From a checkpoint of a small transformer trained on Wikipedia: MLP 2560 SwiGLU.
MLP neurons of a small language model. Each row is named by its layer, matrix (gate and up: input weights) and neuron, and shows model dimensions 112-175. Each number is 128 + 32 x the weight over its row's rms, rounded and kept within 0 to 255. A neuron's up and down rows have the sign that makes its largest values positive.
After each neuron's rows, "fires on" lists the tokens most often at its 100 highest values on Wikipedia text that the model never trained on.

L2.gate715 [121 150  27 179  69  85 187 130 102  67 123 171  72 139 150  98 123 107 119  83 107  94 174 101 107 101  93  99 157 143 113 150 111  92 137 109 113 131 128 140 156 175 109 108 108 145 107 100 146 125 129  75 139 135 132 111 130 156  70 124 130 109 109 163]
L2.up715 [105 124  89  97  85 117 108 162 140 129 139 116 158 153  69 127  91 111  96 122 105 111  96 148 125 118 132 134  77 167 136 132 156  87 119 183 127 117  64 116 109 152  87  92 120 146 151 200 181 142 111 174 158  61 184 105 114 146  91 154  94 169 121 112]
fires on: " that", " to", ")", " had", " which"

L2.gate739 [128 108 115 143 189 112 155 142 117  98 154 136 125 139 160 144 172 180 201  91 107 113 147 134 140  93 123 108 140 148  85 109 160 195  84 145 138 176  57  88 117 165 125 138 126 121  97  76 164 165 167  93 100 179 127 157 128 127 100 134 162 156  98 108]
L2.up739 [125 103 181 135 157 124 173 122  80 133  73 135 118 158 148 125  91 179 142 149 120 123 165  61 131 114 129 143 156 109  75 125 123 124 179 154 145 165 119 100 155 160 164 131 101  88  78 111 100  99 137 122 154 172 150 111  57 145  70 141 149 120 159 111]
fires on: ","

L2.gate2156 [165  93 111 119  79 144 120 116  65  93 163 162 119 147  51 159 160 123 153 143  64 138 139 136 133 127 181 121 152 171  35 115 156 141 140 153 171 125 113 128 148 154 194 170 132 156 106 171 113 169 109 129 176 146 170 105 121 171 180  94 149 133  94 152]
L2.up2156 [153 108 170  59  96 118  72 119 117 158 119 125 115 185  81 132  96 132 136 154  81 170 140 149 117 102 122  85 189 166  83 142 159 166 160 109 138 181  99  97  85 112 192 100 140  92  17 181  73 134 190 112 129 132 142  98 113 171 153 200 145 159 190 161]
fires on: "'s", "'", " own", " her", "an's", " father's"

L2.gate2031 [119  70 199 109 149 189 105 101 115 141  96  79 145 135 113 135 119 110  68  73  80 141  72 159  88 117 137  80  97 103 157 131  86 151 135 123 114 133 124 153 146 116 207 188 140 190  36 108  40 145 147  94 156 127 158 149 123  87 136 164 167 109 178 141]
L2.up2031 [179  91 112 168 110 123 121  71 122 119 139 167 164 104 107 127 127  95  94 125 155 164  76 122 126  95 162 120 154 125  89 141 154 118 176 136 212 115  89 142 108 132 120 105 149  55 127  91 143 152 155 178 115 145 183 141 150  98 112 136  85 148  92 114]
fires on: " to", " from", " of", " about", " all", " following"

L2.gate1961 [150 209 117 111 132 122 172  93 122 210 132 124  92  70 112 152 107  92  99 152 137 194 113 157 150 113 161 107 116 218 161 154 177 132 130 127 128 190 121 125 111 104 162 112 151 156 152 124 139 158 142 125  95 104 123 143 139 147 168  85  98 172  92 147]
L2.up1961 [122 129 106 101 191  96 135 112 139 150  93 106 128 135 121  97  56 124 118 136  64  49 128  99 167 127 149 132 134 137 114 155  81 129 161 171 143 163 112 149 132 153 159  99 129 122  74  65 163 143 128  95  70 129 192 128 133 188  86 122 161 185  71 192]
fires on: " r", " w", " rec", " o", "q", "ro"

L2.gate2108 [154 128 135 139 123 141 116 131 116 141 110  89  95  88  97 134 151  84 114 148 164 155 125 155 130 159 162 132 155 122 162 129 182  71 118 141 159 207 140  99 105 162 133  99 112  92  98 140 141 166 142 125 115 138 163  98 163 160 121  96 153 180 132 196]
L2.up2108 [106 148 157 102 103  82 194 151 135 142 136 138 136 124 138 160 134  90 121  96 118 170 108 102 138 168 129 162 141 151  99 179 102 111 179 134 160 114 188 110 157 107 113 122 180  99 201 145 140 157 181 103 139 112 156 145 145  86 112 134 136  82 192 132]
fires on: " to", " then", " signed", " also", " $", " of"

L2.gate990 [130 130 128 107 111  70 141 161  96 160 128 139 148 101 154 127 120 133 169 106 108 143 119  98 154 146 114 118 117 118 185  95 156 152  93 176 135 224 112  77 140  80 147 161 133 124 159 142 131 139  97 130 201 152 100 134 111 111  77 122 150 147 122 152]
L2.up990 [129 111 119  84  89 127 108 122  43 105  97 117 157 161 122 168 160 114 140  97 110 170 125 123 141 127  95  71 134 145 163  96 158 138 131 151 139 148 104 137 144 112 107 108 125 154 139 121 140 113 128 126 128  93 130 120 121 134  92 109 104 100  71 113]
fires on: "-b", "-B", "B", " b", "–", "-m"

L2.gate977 [140 121 178  51  74 148 118 118 134 113 127  90 135 115  83 111 120 115 159  99 112 142 165  20 104 149 124 114 135 141 123 140 130 114  98  99 137 163 112 209  92 145 149  92 125 130 136 130  97  85 122 165 154  66 132 102 105 165 111 130  82 113  76 149]
L2.up977 [134 112 214 100 136 153 119 142 185 153 124  89 150 101 100  87  90 122 104 150 109 194  88 131 124 108 120 152  98 125 114  89 153  99 153 115 137 149 123 181 154 133 127  69 158 196 100 128 131 128 129 117  91 119 123 133 134 125 114 147 136 152 121  89]
fires on: " –", " as", ",", " and"

L2.gate1724 [151  89 109 169 119  68 134 162 150 115 144 170 116  93 153 137 158 123 159 197 148 121 126 138 115 150 144 130  85 173 106 144 160 164  90 105 139 147 114 140 121 121 170  94 182  82  72 122 148 147 110 137  76  55  36  80 115 134 178 133 123 156 132 154]
L2.up1724 [117  91 140 101 144 110  73 128  54 107 100 129 133 139 100 147  83  50  91 154 145 117 145 159 148 142 142 100 173 116 147 119 189 143 142 154 186 138 153 139 139 128 159 128 153 190 121 119 137  80 119  94  66 164 136 133 121 176  54 182 128 148 170 156]
fires on: " x", " e", " o", " conj", "e", "q"

L2.gate1145 [ 86 123 129  95 183 134 120 108 184 162 131  98 100 170  78  86 164 147  66 162  85 125  94 175  59  94 128  86 170 149 164  57  75 200 171 162 144 104 128 159 161  94 101 129 116 116  95 126 157  77  91 105 106  78 189 111 147 115 121 173 130 139  88 106]
L2.up1145 [129  94 101 147  97 129 150 160 108 154 192 194 146 106  93 129 175 143 131 113 122 178 110 132 129 108 105 108  80 129 136 117 143  71 164 120 109 131 171 123 119 171 102 160  70  83 110 120 117 114  76 137 127 188 172 129 209 132 116 135 122  92  58 123]
fires on: " |", " and", "ic"

L2.gate1337 [178 109 123 132 132 163 154 134 117 109 151 176 143 141  67 156 100  89 127 129 172 116  84 135 108 109 183 110 138 129 130  55 135  86 144 146 142 131 129  97 100  73 209  93 143 175 135  98 119 120 141 151 108 107 165 155 119 141 141 138 162 110 103 165]
L2.up1337 [113 171 109 178 128 167 149  74 109 107 121 150  73  81 117 125 217 114 119 145 132  53  98 152 102 141 115 147 140 140 103  93  92 137  58 109  63 128 138 108 161 109 154  96  97 144  87 105 160 131 163 131 156 101 174 117 131 113  98 167 150  88 165 189]
fires on: " after", " before", " After", " While", " while", " started"

L2.gate1505 [165 117 147 159 129 143 127  79 111 144 145 168 117 135 118 104 106 183 116  94 127  96 171 122 161 104 137 118 143 171 121 105 157 156 128 146 162  98 174  95 146 165 140 125 139 109 128 124 158 154  95 113 112 147 147 123 111 110 129 139 133  83 109 125]
L2.up1505 [126  98 102 173 110 149 190 194 149  83 183  85  71 106 163 124  83  95 112  84  99 191 116 154 155 148 140 133 129 166 131 132 125 109 139 158  88 120 104 110 150 180 126  97  74 120 145 129 174 118 122  64 131  92 147 132  88 102 124  89  57 188 130 139]
fires on: " =\n\n", "\n", " ==\n\n", "==\n\n", "===\n\n", "==\n"

L2.gate2458 [180 167 176 142 116 136  73 127 127 175 140 167 175 131 210 105 149 102 106 110 116 166 125  91 116 118  94 146 150 147 116 173 139 183 180 121 114 166 159  98 133 117  64  78 161 130 174 137 119  76 104  96 140 132 137  93 101 141 123 101 124 155 129 123]
L2.up2458 [182 108 166 147 167 123 123  88 123 105 196 139 114 153  41  95 179 180 111 120  58 152 140 126 172 120 140 157  95 148 120 117 138 147 119  83  57 176 157 120 132  90 148  72  86 154 185 160 137 120  74 149 148 116 134 151 104 121 119 107 133 167  92 102]
fires on: ",", " |", " "

L2.gate47 [156 100 132 154 127 119  86 115 166 101 117 103 147 142 164 134  85 135 135 126 134 136  97 134 127 109 145 157 124 128 103  59 170 121 126 157  98 119  73 136 135  99 151 124 143  76 133 153 104 136  94 152 135 122 105 112 134 170 142 136 134 131 117 168]
L2.up47 [157 103 150 133 112 134 106 123 147 103  81  65 152 112  82  89  85 130 106 137 112  96 119 156 123 148 154 103  76 128 134 105 148 100 161 120 129 141 179 118  84 156 102 166 141  81 116  83 103 142  52 147 173 168 170  96  92 170 121 101 160 119  98 120]
fires on: " to", ")", " near", " →", "1"

L2.gate487 [101  83 118 126 152 168 133 103 122 115  48  82 140 140  72  88 154  95 126 154 140 117  90  74 122 191 132 121 126 133 129 139 184 103 124 118 167 123 132  65 179 120 145 167 144 223 223 142  96 107 147 151 148 133 119 104 115 102 159 111 105 151 199 178]
L2.up487 [107 148 106  80 147 141 124 135  79 152  74 162 127 133 173 161 143 135  89 158 188 114 110  92 142 151 129 110  85  44 114  79 149 123 118 104 149  89 119 143 165 114 124 135 109 110  88 182 163 136 113 160 170  98 152 105 131 218 125 137 157 176 113 154]
fires on: ",", "\",", ")"

L2.gate1302 [134 105 150 126  94 113 179 106 124 122 131 237 103 128 142 193 101 110 122 135 161  78 121 104 145  91 120 118 212  99 123 138 120  94  80 157  49  52 155 129 138 105 126 137 128 104 123  89 126 118 130 126 152 139 168 147 153 104 126 117 103  90 111 158]
L2.up1302 [159 155 129 166 147 140  82 111 103 180 141 167 163 139  92 149 143 162 122 134  87  62 155 175  71 123 148 121 104 174 119 126  82 107 126  84  62 119 132 164 157 141 184 136 117  86  84 123 132 103  83 109 122 132  79 161 167 101 147 101 185 127 140 140]
fires on: " of", " Bib", " Chit", "_", "_\\"

L2.gate523 [150  95 187 152 127 125 132 108  73 121 152 148 135 151 158  84 100 135 116 103 109 112  42  99 102 101 121  78 160 128 178  80 119 131 109 152  93 204 108 157 143 146 207 121 109 115  86  85  73 161 145  99 113 155  93 156 155 118 112 118 124  85  98 186]
L2.up523 [180 120  90  92  99 149 152  80 145 151 170 108 115 161 147 130 116 149 102 140 161 110 126 114  87 111 145 154 121 118 107 122 131  95 148 180 127 123 107 124  61 151  88 159 120 128 169 128 164 217 129  82  93  68 124 131 124 128 189 124 113 157 197 166]
fires on: " |\n", "==\n", "\n"

L2.gate1591 [142 108 164  57 138 120  67  81 113 161 119 173 146 116 143 127 144 120 146 166 136 124 175 165 126 167  92 106 112  92 183 154 149 118  75 148  96 165 118 118  90 120 196 171 127 135 121 109 101 155 103 158 138 151 179 122 163  71 124 105 164 164 193 148]
L2.up1591 [126 134 128  96 158 112 104 115 106  69 110 146 118 135 161 139 145  91 140 170 119 127 170 171 158 161 100  86 165 156 166 203 150 118 105 206 121  68 146  91  92 120 118 195 120  85 104 154  59 125 172 107 116 142 123 170 120 106 164 164 139 105 154 107]
fires on: " of", " with", " to", " on", "On"

L2.gate1196 [ 88 162 132 191 178 156 143  80 114 127 145 200  54 159 148 153 119 113  81 187 121 165 155  86  94 104 181  84 180 190  89 199 188 164 149  62 112 112 163 155 167 129 140 110 150 142 141 172 124 201 115 154  94 143 100  97 137  92 160 147 145 171  86 138]
L2.up1196 [218 124 146 160  78 156 163 161  88 108 124  85 105 124 189 124  97 138 155 148 113 135 178  89  90 125 104  94 119 113 189 136 101 128 160 125 110  87  94 144  99 158 102 110 108  87 134  89 134 226 132  71 115 138 114 162 113 103 139 133 117 165 109 172]
fires on: " |\n"

L2.gate1190 [110 130 154 159  53 103 154 116 148  72 121 148 163 124  97 158 128 164 207 170 109  90 174 151  91 150  84 183 123 126 111  88 129 135 114 166 120 144  78  41 129 190 172  85 163 110  97 124  98 192 159 143  84 186  87 179 122 172 134 138 173 105 145 106]
L2.up1190 [ 57  81  98 112 151 111 126 186 148 177 111 117 114 142 151 116 152 144  93 155 170 112 121  87 139 177 168 133 106 101 117  97 175 136  65 183 100  69 131 181 128 108 158 164 102  85 139 126 103  88 136 118 122  74 171 111 141 146 133 184  71 176 111 125]
fires on: ","

L2.gate329 [135  84 119 159 173  85 123 167 148  94 163 151 170 150  94 137 147 128 133 129 153  75 132  97 107 139  76 130 151 131 162 136 139 136  83 138 101  99  72 158 101 125  67 100  40  94 159 105  92 136 143 117 123 182  88 135 142 116 117 122 113 202 112 128]
L2.up329 [130 128 154  57 134 148 185  71 108 125 147 128 121 137 114 116 197 139 121 142  90  92 173  97 114 103 143 179 139 172 154 153 139 158 159  75 138 140  98 105 144 176 127 106 153 165 123  92 108 142 144 100 100 136 106 199 110 112 185  94 120 149 105 132]
fires on: " that", ","

L2.gate1995 [164 134 130 151 120 116 174 170 109 120 100  90 111 108 135 167 146 163 186  79 115 163 233 174 127 142 168 147 152  75 173 160 143 131 142 139 147 104  97 119 168 122 173  69 113 147  74 143 108  96 103  73  73 133 149  85 160 110 149 154 144 182 125 107]
L2.up1995 [113 193 146 122 117 140 150 103  45 112 109 183 150 129  95 134 157 159 100 139 159 140 139 112  81 122 200 121 158 155 121 119 157 143 149 145 148 151 109  96  65 115 106 175 113 145 111 111 115 133 146 155 133 145 118 145 137 109  89 158 153 146 145 127]
fires on: "ed", " to", " came", " entered"

L2.gate2116 [167 145 135 169 108  83 114  77  93 141 112  92 122 169 116 161 118 113 168  99 130 154  86 140 133 156 131 139 172  98 144 154 149 106 106 194 146 137 117 114  81 132 125  86  76 161  87 147  81 157 185 151 165 154 124 172 125 133 156 139 124 144 121 157]
L2.up2116 [ 95 108 146 155 101 101 133 121 170 151 133 102  84 135 128 156  80  85 137 102 140 166 123  89 120  68 118  36 149 178 116 156  98 136 156 182 114 128 162 112  55 192 207 112 114 167 151 121 100 117 118 191 134 165  55 145 211 100 102  57 141  97 138 154]
fires on: ":", " –", " |", " Year", "–", " No"

L2.gate384 [129 170 138 165 133 106 157  97 125 124 145 100 167 148 122 146  64 148 110 151  77 121 124 141 111  85 102 156 152 120 121 120 101 156 145 164 134 113 104 138 147 159 120 153 185 149 109 199 130 124  84  23 151 162 127 146  73 112  97 171 115 127 100 163]
L2.up384 [141 167 138 137 136 141 105  78 103 133 141 148 147 192 101 168  83 133 123 134 172 135  95 126 144 135  68 163 117 155 153 107  57 184 180 133 163 127 146  94 119 129 106 143 158 121 125 131 146 139 115  82 134 123 126 134 137 132 118 140 126  97 134 138]
fires on: ",", ":", ".", " ", ";"

L2.gate197 [151 124  65 146 178 137  84  95 143 147  95 143  89 110 122 172  43 159  92 120  98 143 118 134 169 139 116 123 138 100 117 146 116 209 119  90 130 130 119 167 141 166 146 123  72 166 161 162 106 120 158 154  69 135 106 109 156 111  43 129 176 153 146  86]
L2.up197 [157 125  92 170 145 165 137 134 128 134 105 184 166 135 118 143 118 130  86  66 127 104 129 138  85 122 119 140 137  68 126 168 109 135 112 178 147 103 142 119 159 153  86 139  43 151 133 172 143  79 176 197  99 193 142 152 128  94  70 123 139 127 197 151]
fires on: ".\n\n", "|", "===\n\n", ".\n", " |\n\n"

L2.gate1801 [136 123 151  89  60 129 131  74 127 156  99 115 178 107 107 146 118 114 143 138 106 139 124  95 153 100 135 184 166 136 120 154 154 152 123 103 138 116  95 135 156  69 184 168 122 140 167 138 112 105 136 105 114 181  57 107 181 121 119 158 117 125 145  54]
L2.up1801 [159 117 124  91 184 126 120 222 107 114 123 163  96  88  73 132 115 135  86 117 114  75 106 137 112 133 155  82 122 138  70  82 154 160  92 120 134 116 168 182 145  73 121 203 113  73 148 126 188 129  99 128 132 147  95 142 114 154 145 122 142  79  78 118]
fires on: ",", "'", "al", " (", " |"

L2.gate1822 [165 154 121  87 159 115 107  71 184 171 129 143 123  69  83 108 137 166 127  86 143 164  70  85 164 138  94 143 137 122 178 152  94 146 153 166 212 142 177 102 107 139  70  41 146 149 121  67 156  63  77 161 150 153 112 153 131 110 101 170 109 119 142 133]
L2.up1822 [ 70 168 102 118  98 168 135 111 177 133 139 126 131  41  67 111  93 139  94  73 176 160 124 176 190 137 168  49 124  88  97 120 166  82 107 139 161 161 136  83 109 135 184 168 161 144 109 127 134 121 110 147 103 156 100 172 162 100 134 180 107 125 154 165]
fires on: " to", "or", "ok", " Kon", "ts", "-K"

L2.gate65 [151 167 156 146 134 100 140 144 138 119 140 110 134 104 128 178 166 156 134 112  86 136 132 235 160  99  75  30 144 142 127 164 134 127 121  87  98 146  91 101 125 137 148 114 129 142 138 129 147 147 163 202 128 108 163 144 149  97 143 148 157 140 122 102]
L2.up65 [146 143  85  78 137 179  98 177 167 134 109 110  98 123  94 199 131 118 136 143  77 112 187 121  65 117 166 143 195 122 166 158  97 115 151  60 184 177 150 107 121 131 167 141 122  88 119 139 144 144 169 171 129 110 155 159 118  88 119 124 139  95 190 168]
fires on: " of", " age", "/s"

L2.gate1112 [ 86 164 140 190 106 105 152 161 117 106 104  90 147 188 151 156  80 143 148 110 102 133 176  88 180  76 150 144 138 170  94  86 160 119 127 162 129  84 105 146 111 104 127  96 105 115 194 121 135 135 104 155  70 196 139 143  58 115  92 172 123 148  86  78]
L2.up1112 [157 132 103  97 165  48 150 155  81  96 147 181 106  80 174 130 102  72 138 113 109  87 134 106 117 109 129  71 180  96 116 141 130 104 144 124 147  77 103 104 142 161 182 147 187 186 156 145 156  52  76  99 167  88 178 113   0 149 110  92 149 153 155 190]
fires on: ".\n\n", "\n\n", "==\n\n", "\".\n\n", " =\n\n"

L2.gate2048 [128 115 131 155 103 115 150 152 130 171 116  95  90 122 103 152 119  93 113 187 143 111 148  88 142 142 161 142  78 130 170 161 123 162 127 123 118 160 166 107 110 133  92 166 161 145 116 116 162 162 131 109  80 132  85 109 184  81 123 140 190 135  95 175]
L2.up2048 [156 168 136  71 177 133 214  99 154 121 153 128 132 140  87  99 162  90  56 174 143 119  93 118 158 174 143  55  80 107 125 100 155 105 112 129  76 106  92  79 148 167 173 104 119 106  96 113 153 133 109 136 115 115 103 119 153 119  94 128 183 119 123 135]
fires on: " him", " one", " On", ";", "On", " In"

L2.gate1904 [108 117 122 151 128 109 180 104  77 114 115 125 131 148 162  83 119 131 111  66 155 138 119 151 179 185 102 185 178 142 115 109 123  93 155 112 165 142  64  84 133 128 124 173 127 129 178 170  98 141 161  69 122  85 120 129 112 145 110 156 152 135 115 105]
L2.up1904 [153 136 114  76 141 193 101 108 116  75 123 150 182 157  67 150 163 109 191 155  48 148 122 128  84 135 107 168 150 121 126 122 160  95 131 179  99 153 146  64 110 108  95 103 125 134 182  65  82 143 133  97 161 117 144 123  93  75 175 122 115 162  83  96]
fires on: "000", "500", " home", "0", "800"

L2.gate753 [105 154 130 129 146  98 186 104 148 101  96 158 122  76 188  89  93 178  88 125 141  69 181 145 146 108 167 182 158 125 121 109 114 177  80  78 162 102 189 107 123 113 126  70  79 101 132  71 154  70 109 122  80 127  80 166 101 117 125 167  97 147 111 135]
L2.up753 [144 150 143 184 134 173 134 173 104 129 117 184 145 111 148 128 116 178 112 129 155 103 188 147  89 157 168 123 144 107 147 144 103 113 133 142 111  85  98 159 141  73 132 112 113 188  93 123 132 152 120 127 103 110 155 136  96  81 120 103 105 112 164  48]
fires on: "\n\n", " forced", " |\n\n", " from", " problems", ".\n\n"

L2.gate567 [192  71 186 127 103 162 143 177 129 108 155 101 165 108  89 161 159 145  97 120 125 112 194 172  95 188 138 140 149 204  92 120  78 118 171 118 140 103 176 143  95  78 224 161  80 162 128 118  94  72 176 129 154 161 112 107 148 119  83 104 182 166 166 139]
L2.up567 [158 195 163 144 110 134 123 110 148 173 158 107  91 139 122  90 106 181 104 151 153 125 114 188 102 180 146 160 179 158 148 207 167 104  95 104 111 134 125 142 117 127 100  88 117 104 143 140 123 176 166 131 171 170 121 129  88 169  91 195 181 124 149  66]
fires on: " his", " this", " her", " these", " father's"

L2.gate1679 [130 124 168 166 156 196 177 108 107 140 102 100 160 147 152  93 190 165 115  94 140 142 155  89 180 151 127 115 115 122 125 125 123 153 149 182  79  80 101 120 141 143  77  94 135 103 177 158  97  98 154 184 167 121 114 162 118 119 129 179 150 105 107 143]
L2.up1679 [133 103  82 118 136 124 123 117 196 127 155 106  77 122 147 104 136 102 162 145  82  60  96 133 100 122 134 212 171 148 182 132 132 161 128 100 172 124 111 162  88 150 168 177 127 121 188 135 163  68  47 145 144 118 138  87 106 116 121 121 134 127 151 150]
fires on: " of", " from", " as", " in", " order", "it"

L2.gate1509 [141 158 128 161 103 135 168 118 132  88 129 149 217 199 125 170 127 111 171 176  97 121 125 168 174 136 140 174  89 104 145 163 113 111 177 130 150 188  76 165  74 152 118 155 101 162 121 101 116 136 137 100  85 111 145 183 106 124 192 132 142  87 124 111]
L2.up1509 [158 143 137 120  98 137 138 108  99 156 178 192 211 146  99 107 136 144 138 149 112 108 160 119 134 164 114 103  57 105 149 135 156  85 156 164 125 130  80  85  91 134 128 106 156 122 134 155 188 127 105 132 134 107 146 124 131 136 138 132  85 144 132 131]
fires on: " as", " and", " with", " to", " than", " which"

L2.gate243 [111 135 208 141 139 164 123  81 141 115 136 120 131 127 105 186 114 109 129 163  55 142 128 127 165 152  80 106  84 114  96 120  86 197 148 116  82 131 112 155 122 103  99 164 146 148 108 108 105  85  69 125 105 183  82 166 158 104 143 101 102 190 140 157]
L2.up243 [169 150 181 105 133  92 166 167  84 132 149 160 100 126 118 132 108 103 182 137 144 106 115 146 132 160  95 148  90 163 139 154 152 152 103 123 116  87 105  64 141 114 117 140 144  89  86 183  98 123 120 145 166  88 135 142 186 132 134 160 113 151 135 152]
fires on: " |", ".", ".\n", ".\"", " ;", " /"

L2.gate772 [121  90 148 146 131 169 172 119 127 143 207  87  81 165 146 157  74 179 165 138  90 127 149 136 124 106  46 126 141  99 134 153 135  86 143 130 182 118 172  81 120 143 138 111 201 144  71  94 110 105 151 119 133 124 121  94  69 126 110 121 111 100 144 125]
L2.up772 [147 102 165  73  95 180 138 133 150 149 118  80  77 133  51 162 123 161 134 160 102  50  90 108  97 145 129 158 158 168 154 175  86 151 151 151 106 191 180 153 174  89 122 164  93 108 195 154 166 151 165 100 141 102 121  91  79 166 125 130 179 104 111 151]
fires on: " to", " =\n\n", " of", " his", " other"

L2.gate1435 [102  85 140  86 157 148  76  73 165 100 176 128 126 128 128 118  92 117 138 144 135 127 127 121 133 174 115 121  77 126  99 158 135 104 127 153 161 131 163 119 136 159 160 116  91 106 136  52 141 144 108 140 123 121 120  71  72 117 139 142 112 143 153 174]
L2.up1435 [109 131 144 173 124 136 133 134 147  69 161 136 129 121 154 194 129 120 106 140 132 118 144  71 152 134 158  55 133 127 105 139 150  90 104 128 146 131 157 154 137 102 105 145 168  70 120 123 148 185 144 164 140 152 102 117 109 163 119 118 121 124 117 120]
fires on: " of", ":", ",", " from", "at", "o"

L2.gate1864 [ 79  80 130 109  87 134 162 137 137 138 147 115 159 117 133 132  87 154 111 101 154 120 105 168 143 170  91  86 147 172  97 156 199 150 166 152 173 143 178 151 206 157 172 202 145 119 109  93 116 112 199 198  91 160 101 142 135  80  84 162  85 141 112 114]
L2.up1864 [ 81 129 154  99 158 156 127  81 139 176 118 116 111 165  96 110  79 142 146 147 116 122 139 132 150 133 149 135 114 105 130 101  99 136  90 180 130 165 146 146  66  91 123 145 112 151 143 132 104 153 123 134 132 100 158 111  88 117  98 155 203 142 169 148]
fires on: " her", " his", "ing", " of", " him", " it"

L2.gate1831 [ 98 128  78 107 119 127  45 102 106 104 120 163  80 169 106 182 113 130  99  93 140 107 177 145 144 121 124 132 114  65 176 131 126 183 155 150 141 155  50  73 118 153  61  89 103 157 169 169 136 164 118  87 126 123  69 229 110 101  68 133 148  82 141 125]
L2.up1831 [109 118 149 157 149 124 149 116  78 157 119 182 135 155 119 179 175 144  80 145 178  55 122 114 153 147 143 139 136 119  92 224 157 116 158 165 130 131 166 138 112  96  83 139 163 126  78  86 135 104 169  89 104 105 101  97  96 119  84 118 135 130 125 145]
fires on: " San", " Los", "os", "as", " Website"

L2.gate1902 [132 160 121 178  95 137 162 142 182 181 108 153 159 149 156 151 184  97 118 129 140 115 138 146 147 151 164 115 119 155 134 120 244 153 166 159  85 131 128  90 184 166 111 107 124 154 161 127 133 146 107  95 130 116 155 132 107 182 128 128 141 202 127  94]
L2.up1902 [132  77 101 123  91  84 147  69 140 124 106 122 125 129 197  71 106  95 112 151 114 112 116  95 108 162 136 147  74 153  80  92  86 153 142 133 179 148 109 178 196  58  76 109  59 207 124 101  86 125 100 129 156 165 104 134 113 179 102 113 112 143 131  77]
fires on: " season", " games", " recorded", " league"

L2.gate7 [136 121 104 175 109 118 170 108 116 138  85 135 150 124 146 152 152  96 116  83 166 114  97 157 112 147 180  55 144  34 117  74 114 181 114 101 128 124 153 115 162 142 156  51 109 133 126 141 106 125 148 185 175 105 139 128  97  97 101 124 105 109 191  98]
L2.up7 [151 111 112 141 111 152 153  76 240  91 105  74 184 149 107 117 101 102  99 164 149 141 160 115 142 179 126 104 103  76 174 106 179 127 193 139 186 113 119 117 192 137  96 140 112  58 142 113 125 125  94 137 186  96  92  83 124 131 149  92 114 102 143 150]
fires on: " –", ".", " year", ":", "1", ")"

L2.gate191 [101 136 160 142  90  73 173 102 180 138 138 107 159 139 145 179 145 118 165 105 130 101  39 183 133  84 164 161 212 196 170 112  82 166  93 175  82 152 144 105 168 147  71 111 152  83 175 102 132  84 132  55 107 163 142 105 147 162 134 125  34 169 106 123]
L2.up191 [110 114 180 106  99 161 152 119 111 109 141 223 155 116  94 153 136 108 133  66 125  83 124 148 144 150  86 152  92 144  77 112 125 157 197 212  68 141 145 156 180 108 162  98 104 136 128 158 115  55 135 105 172  95 113 105 141 139 107 142 132 121 104 139]
fires on: " |", ":"

L2.gate1073 [159 112  95 137 120 118  95 174 107 148 125 130 123 109 138 142 116  45  97 103 141 105 170 182 127 139 144 142 159 109  76 103 108 204 154 160 134 126 140 129 154 157 135 150 117 156 131 164 117 132 130 178 165 112 170 117 179 120 150 110 132 143 143 196]
L2.up1073 [140 139 105 147 137 127  94 146 194 136  90 108 128 123 105 153 129 119 141 119 155 144 118  99 167 129 135 104  98 172 127 118 150  99  72 182 121  86  63 148 145 175 130 149 125 130 116 174  80 151 105 146 125 133 114 166 123 188 121 116  93 143 103 108]
fires on: "4"

L2.gate869 [205 145 137 183 149 127 123 134 113 140 130 108  83  68 119 128 151 110 153 146 102 115 112 119 165 148 144 150 117 179 148 168 169 152 174  96 152 134 112  76 152 133 128 115 170 151 147 134  81 130 139 144 114 170 114 181 207 124 159 111 142 130 117 119]
L2.up869 [157 106  91 157 103 126  98 178 122 171 122 124 125 137 124  97 104 119 151  45 117 122 150 112 113 108 116 155 173 120  82 134 155 132  79 142  58 152 137  99 103 130 157  79 137  76 209 136 174 108 117 101 144 169  65 146 147 118 137 152 167 135  78 153]
fires on: " |", ":", " is"